Weights of a small transformer language model: 16 heads of 32 (4 for keys and values).
MLP neurons of a small language model. Each row is named by its layer, matrix (gate and up: input weights) and neuron, and shows model dimensions 405-500. Each number is 50 + 15 x the weight over its row's rms, rounded and kept within 0 to 99. A neuron's up and down rows have the sign that makes its largest values positive.
After each neuron's rows is what it responds to, as a language model described it from the Wikipedia text at the highest values.

L12.gate81:33 53 47 45 81 53 62 53 36 65 49 64 42 34 72 48 68 25 50 48 35 52 66 43 32 52 51 54 32 53 27 88 68 75 41 63 52 60 42 67 37 60 23 71 44 45 44 50 46 40 33 62 30 51 44 63 49 62 35 44 67 52 36 54 43 44 60 60 51 48 38 41 38 35 49 29 57 40 49 49 37 38 68 70 45 59 51 59 53 65 51 31 42 62 34 57
L12.up81:57 38 54 42 76 33 63 07 49 38 47 57 36 49 63 46 60 55 25 61 12 05 51 50 14 39 08 58 69 48 19 55 62 38 63 54 36 38 49 52 41 63 30 49 35 39 41 29 62 45 53 57 38 32 57 52 36 80 44 66 63 63 65 55 56 67 49 71 78 36 73 46 57 58 37 35 44 57 50 43 35 50 52 45 59 49 36 64 35 55 55 42 53 68 28 57
Responds to: Inside indefinite noun phrases. Modifier or word-piece tokens after "a/an" but before the head noun, e.g. six-year $100 million, a 54–41 vote, a full-scale, a narrow; also some table cells.

L12.gate486:58 40 42 66 59 42 52 48 21 38 57 43 58 57 63 42 40 28 69 60 38 58 78 59 48 39 46 65 28 50 72 23 49 48 51 48 37 59 55 34 75 35 64 70 59 18 45 60 60 36 55 29 70 71 43 51 67 34 76 50 57 46 63 60 50 50 22 35 41 69 43 81 26 67 32 48 24 78 45 43 53 74 59 69 48 56 32 60 37 36 54 42 40 38 68 46
L12.up486:41 34 34 48 29 61 44 42 43 99 56 55 61 53 58 23 56 62 65 34 46 54 37 19 68 43 38 51 22 80 62 29 77 39 24 70 41 46 72 35 69 51 38 62 52 50 64 65 54 67 62 55 37 64 45 73 68 57 39 33 56 63 47 46 63 74 52 17 38 41 45 67 37 20 70 36 53 57 66 46 55 59 50 63 44 63 19 47 42 54 48 41 56 18 70 59
Responds to: Date phrase month words. Month names and other words that open a date expression just before a year or day number, as in "As of August 2024", "the same year", "released October 15".

L12.gate386:36 53 76 67 54 46 37 50 39 69 54 41 47 66 72 84 54 53 55 72 69 04 46 52 46 58 62 48 59 43 47 47 50 41 34 56 31 38 67 37 57 35 52 65 33 38 40 47 46 34 44 35 39 39 43 71 34 45 46 64 61 47 37 36 29 63 55 34 56 73 35 54 50 36 48 42 33 47 99 39 41 56 49 63 63 55 64 32 30 51 65 40 63 45 46 86
L12.up386:48 41 47 55 66 49 38 66 40 55 41 45 82 25 57 77 58 86 46 54 64 41 54 68 34 78 70 32 18 38 52 81 56 20 47 45 62 47 77 29 47 52 45 55 62 45 53 39 61 32 64 15 44 33 56 55 37 48 65 65 54 76 56 78 41 29 57 59 68 78 53 63 56 61 60 61 37 44 72 41 46 57 61 61 48 41 76 54 34 22 71 34 45 44 36 48
Responds to: Just before person names. Fires on the token right before a person's full name: table pipes, country codes, list dashes, commas, or role words like critic, playwright.

L10.gate320:60 33 47 52 50 42 68 47 37 51 69 67 40 40 67 58 53 58 38 69 34 37 39 63 54 69 50 50 35 63 28 58 52 79 91 41 48 51 39 50 39 40 48 77 39 68 48 36 53 08 32 27 46 61 52 63 61 35 57 62 39 61 52 74 30 33 75 36 68 50 63 66 50 40 48 40 45 43 33 57 27 47 66 63 80 53 20 53 79 34 72 36 64 50 43 61
L10.up320:64 40 37 35 24 42 48 42 18 35 34 61 64 31 64 55 80 45 40 40 84 57 39 58 38 57 59 45 34 43 41 52 57 52 44 69 53 68 64 43 58 60 56 45 38 92 35 65 66 30 50 28 47 34 26 63 33 34 63 35 40 75 57 76 52 43 39 45 46 33 27 77 48 49 29 48 65 47 75 49 10 52 73 68 86 50 45 62 73 37 71 61 38 64 64 35
Responds to: Sentence-final periods. Periods ending factual sentences in encyclopedic prose, often after a number or place name (Bellator 211., 1894.), also decimal points (22.42, 31.5).

L10.gate153:51 58 43 39 50 47 23 59 59 19 38 48 71 55 68 50 56 69 29 36 64 86 25 49 49 40 53 43 55 54 39 55 46 54 39 51 58 70 49 70 45 70 58 52 45 64 52 60 57 42 63 64 31 42 65 41 29 58 59 35 78 32 66 60 35 35 49 55 62 40 39 55 40 60 22 34 40 61 57 37 50 59 55 72 53 39 36 46 80 58 53 33 34 51 55 71
L10.up153:32 54 51 45 81 31 63 62 38 51 47 69 83 64 71 61 51 60 59 44 47 24 33 40 51 54 49 46 39 35 22 52 62 57 39 36 46 75 58 65 42 74 67 55 48 68 27 55 65 43 29 52 28 54 32 62 62 29 45 28 56 70 71 62 53 59 46 34 90 50 77 48 75 60 58 27 45 61 58 55 39 50 50 40 64 66 67 60 58 42 18 55 56 52 82 46
Responds to: Causative verbs; decimal points. Causative verbs that make something else act or happen, such as enabled, forced, allowing, prompted, resulted in, plus decimal points inside numbers in tables.

L7.gate647:42 25 62 56 59 68 55 52 65 57 43 47 60 27 42 45 89 57 41 43 45 28 42 69 48 43 52 76 30 42 38 65 27 58 41 60 61 41 35 55 08 31 74 47 66 49 49 51 42 41 55 40 57 54 56 73 66 44 36 70 58 44 57 54 50 67 60 51 51 32 37 43 59 30 44 76 30 58 46 72 69 69 60 68 82 39 40 39 51 29 37 49 70 38 52 49
L7.up647:52 63 53 42 38 40 38 64 38 48 40 70 56 42 43 37 62 49 21 35 45 27 46 50 48 45 57 64 54 47 60 28 41 71 38 49 17 44 25 44 27 66 39 67 67 46 54 58 63 57 47 44 55 31 53 51 49 51 77 68 55 51 56 64 44 52 60 30 54 55 35 54 61 66 50 59 47 69 39 53 50 43 53 40 33 36 37 32 44 76 45 52 66 41 53 72
Responds to: Sports statistics figures. Numbers and stat words in sports records and tables, e.g. digits after a decimal point (.303, 40.2), one home run, two games; sometimes mid-word pieces elsewhere (cockp-it).

L10.gate478:62 60 49 49 55 57 65 29 54 38 42 75 58 68 46 64 61 45 57 39 43 68 35 34 51 51 50 71 38 83 58 43 85 29 38 63 46 66 62 29 54 74 57 47 43 45 38 58 44 50 43 72 72 38 45 58 64 42 59 46 53 50 53 54 22 38 39 43 59 40 55 60 27 33 44 70 24 31 30 36 58 52 47 70 49 50 46 68 37 66 52 61 62 65 44 49
L10.up478:42 51 48 32 36 45 60 54 61 55 56 59 66 49 43 35 63 24 51 22 48 50 38 70 46 29 32 28 55 57 44 41 81 39 71 34 42 28 33 27 53 48 48 79 40 38 30 40 62 61 71 40 59 43 31 66 46 74 56 82 58 29 42 62 53 61 25 35 55 46 40 41 50 44 55 53 25 48 31 49 33 43 36 61 70 39 52 60 48 62 51 51 51 39 69 44
Responds to: Month names in dates. Month-name tokens in dates that precede a year or day number, especially after "In", "on" or a day number, e.g. In July 2025, 20 January 1983; weaker on scattered word pieces in tables.

L12.gate253:48 65 45 29 66 41 46 46 54 66 56 77 50 40 67 59 65 53 46 47 59 46 41 37 29 39 79 60 73 65 57 37 32 51 60 54 77 45 21 62 73 42 62 35 58 35 53 60 28 47 57 68 71 33 48 67 44 76 45 51 25 51 30 47 73 71 38 28 63 42 62 67 62 40 07 42 50 57 59 40 40 51 64 63 50 19 81 69 52 64 14 53 35 59 59 39
L12.up253:49 57 62 51 47 28 66 70 58 75 39 31 80 80 54 59 30 65 46 41 61 50 56 21 55 37 46 55 47 35 35 34 50 51 58 33 43 33 36 49 45 50 76 94 49 34 63 54 51 26 72 44 32 55 42 42 46 36 58 47 29 56 53 36 43 61 43 47 31 43 24 40 44 74 45 60 36 81 51 59 57 60 62 31 52 57 76 45 56 66 40 43 35 51 60 42
Responds to: Mid-number separators. Decimal points and hyphens inside numbers just before the final digits, as in 30.6%, ISBN hyphens, 9.53; sometimes year prefixes like 198.

L7.gate579:71 46 48 21 37 56 69 66 29 37 50 69 52 24 42 27 53 14 48 45 22 52 45 24 46 26 67 77 55 68 66 59 45 44 37 65 54 49 37 86 59 59 43 18 45 49 56 39 57 49 27 45 52 52 50 47 35 48 60 56 74 52 48 52 34 39 48 54 56 49 72 64 42 60 39 52 12 69 26 42 42 34 44 54 33 38 42 68 50 62 66 40 62 51 48 80
L7.up579:39 43 37 50 66 45 57 46 47 39 81 37 38 25 70 62 77 35 73 52 35 59 48 43 54 82 56 73 45 50 43 37 29 54 62 55 66 56 26 54 30 43 31 33 51 37 55 43 29 43 49 18 50 61 44 43 60 27 56 64 34 71 46 61 47 61 69 79 94 65 56 54 54 41 63 43 39 52 47 46 60 58 61 55 14 55 35 22 52 16 70 45 45 60 42 70
Responds to: Clause-boundary connectives. Sentence-ending periods and clause-opening connectives in narrative prose, such as After, when, but, as, often followed by a new event.

L10.gate497:54 70 47 40 54 65 53 29 65 39 56 55 28 07 52 50 41 43 40 57 54 66 59 62 35 85 67 45 62 51 58 41 63 53 39 73 87 35 44 41 56 61 57 39 40 42 30 55 58 22 21 57 38 37 35 42 44 45 52 58 57 55 35 78 36 49 37 43 61 42 57 70 46 51 31 45 53 33 37 41 59 58 39 59 58 59 71 48 58 54 46 48 55 61 35 44
L10.up497:54 30 78 59 54 35 54 63 40 39 62 69 19 45 59 72 82 83 43 49 48 23 48 60 61 48 62 67 32 27 44 39 36 51 47 55 38 34 23 50 71 59 50 46 42 31 38 51 62 53 36 58 42 43 87 65 49 47 62 33 08 63 76 37 51 23 49 60 63 60 48 44 45 61 59 44 37 47 62 54 73 81 60 30 66 52 72 44 60 42 75 19 40 63 43 62
Responds to: Noun-phrase completion tokens. Tokens that finish a word or noun phrase, often after a/an or inside numbers, e.g. turning point, an attempt, nonprofit, $7,500.

L7.gate676:87 72 62 32 56 52 64 63 40 43 36 86 74 48 61 58 62 70 62 41 27 58 31 48 78 40 65 44 44 41 41 41 72 40 75 73 53 57 66 42 63 60 48 47 53 66 30 44 71 45 40 57 58 59 58 44 52 44 42 54 35 51 59 57 63 76 50 57 51 56 49 72 44 53 35 43 64 50 68 64 44 56 59 40 48 48 34 53 53 45 43 31 45 69 37 67
L7.up676:59 49 53 37 72 34 59 49 53 62 29 52 63 80 71 50 67 90 39 54 57 47 36 21 72 14 91 50 61 39 58 57 47 38 49 43 43 57 68 32 51 52 47 48 61 48 44 66 40 65 39 63 35 59 55 42 30 49 62 60 45 57 28 55 62 95 43 51 41 47 26 49 82 42 30 47 45 41 75 62 68 49 75 32 72 38 15 56 21 47 43 63 69 47 57 68
Responds to: Title or given name before surname. Last token of a title or first name just before a person's surname, e.g. Brigadier General, Rear Admiral, Majority Leader, Piot|r, Konstant|in.

L10.gate417:38 52 65 34 37 23 55 48 51 34 34 39 61 67 57 57 39 59 41 57 56 51 45 37 55 52 74 22 36 65 33 56 54 70 34 64 71 29 23 67 65 34 59 29 76 77 30 66 45 55 49 66 49 36 48 40 59 62 41 54 58 27 38 38 51 73 45 54 68 40 43 59 51 34 65 48 49 55 61 35 58 48 40 43 27 49 64 49 46 59 53 30 51 61 52 49
L10.up417:39 43 44 69 31 49 48 35 60 46 75 52 53 51 64 45 70 69 52 64 54 33 33 51 62 53 67 40 42 42 56 50 59 72 87 68 53 63 40 22 39 48 76 42 77 75 43 53 39 51 51 42 28 77 76 43 48 53 62 88 30 64 67 67 54 54 62 62 55 64 47 91 51 61 45 59 59 79 74 88 49 60 53 48 67 34 38 60 50 62 62 61 42 40 56 45
Responds to: Before a name. Tokens right before a person's name, such as the period in Dr. or initials (Louis D.), titles like Officer and General, and by/of/to.

L7.gate627:45 35 54 47 40 39 49 40 33 43 29 51 41 67 31 47 41 52 56 49 57 61 24 65 40 33 65 37 24 50 41 36 61 51 49 25 51 68 37 48 62 20 35 87 61 55 70 49 59 64 29 67 38 57 34 42 24 48 75 66 35 56 38 32 42 46 59 45 38 14 54 57 65 46 37 43 71 48 35 55 64 79 67 51 63 76 51 68 83 36 19 56 67 35 71 64
L7.up627:52 44 40 59 34 53 40 33 77 69 72 34 52 40 42 68 49 61 22 54 56 54 41 28 47 71 42 90 45 39 52 49 41 43 48 65 43 47 45 61 46 42 50 86 17 86 76 65 44 38 55 66 59 47 40 58 65 66 38 44 94 46 40 38 54 58 42 49 20 42 25 59 62 67 53 55 39 43 41 67 39 33 57 41 56 55 50 66 18 48 36 50 19 35 77 56
Responds to: Mid-token periods. Periods inside numbers and abbreviations, mostly in tables and stats, such as the decimal point in 100.00%, Capt., Mt., and S.p.A.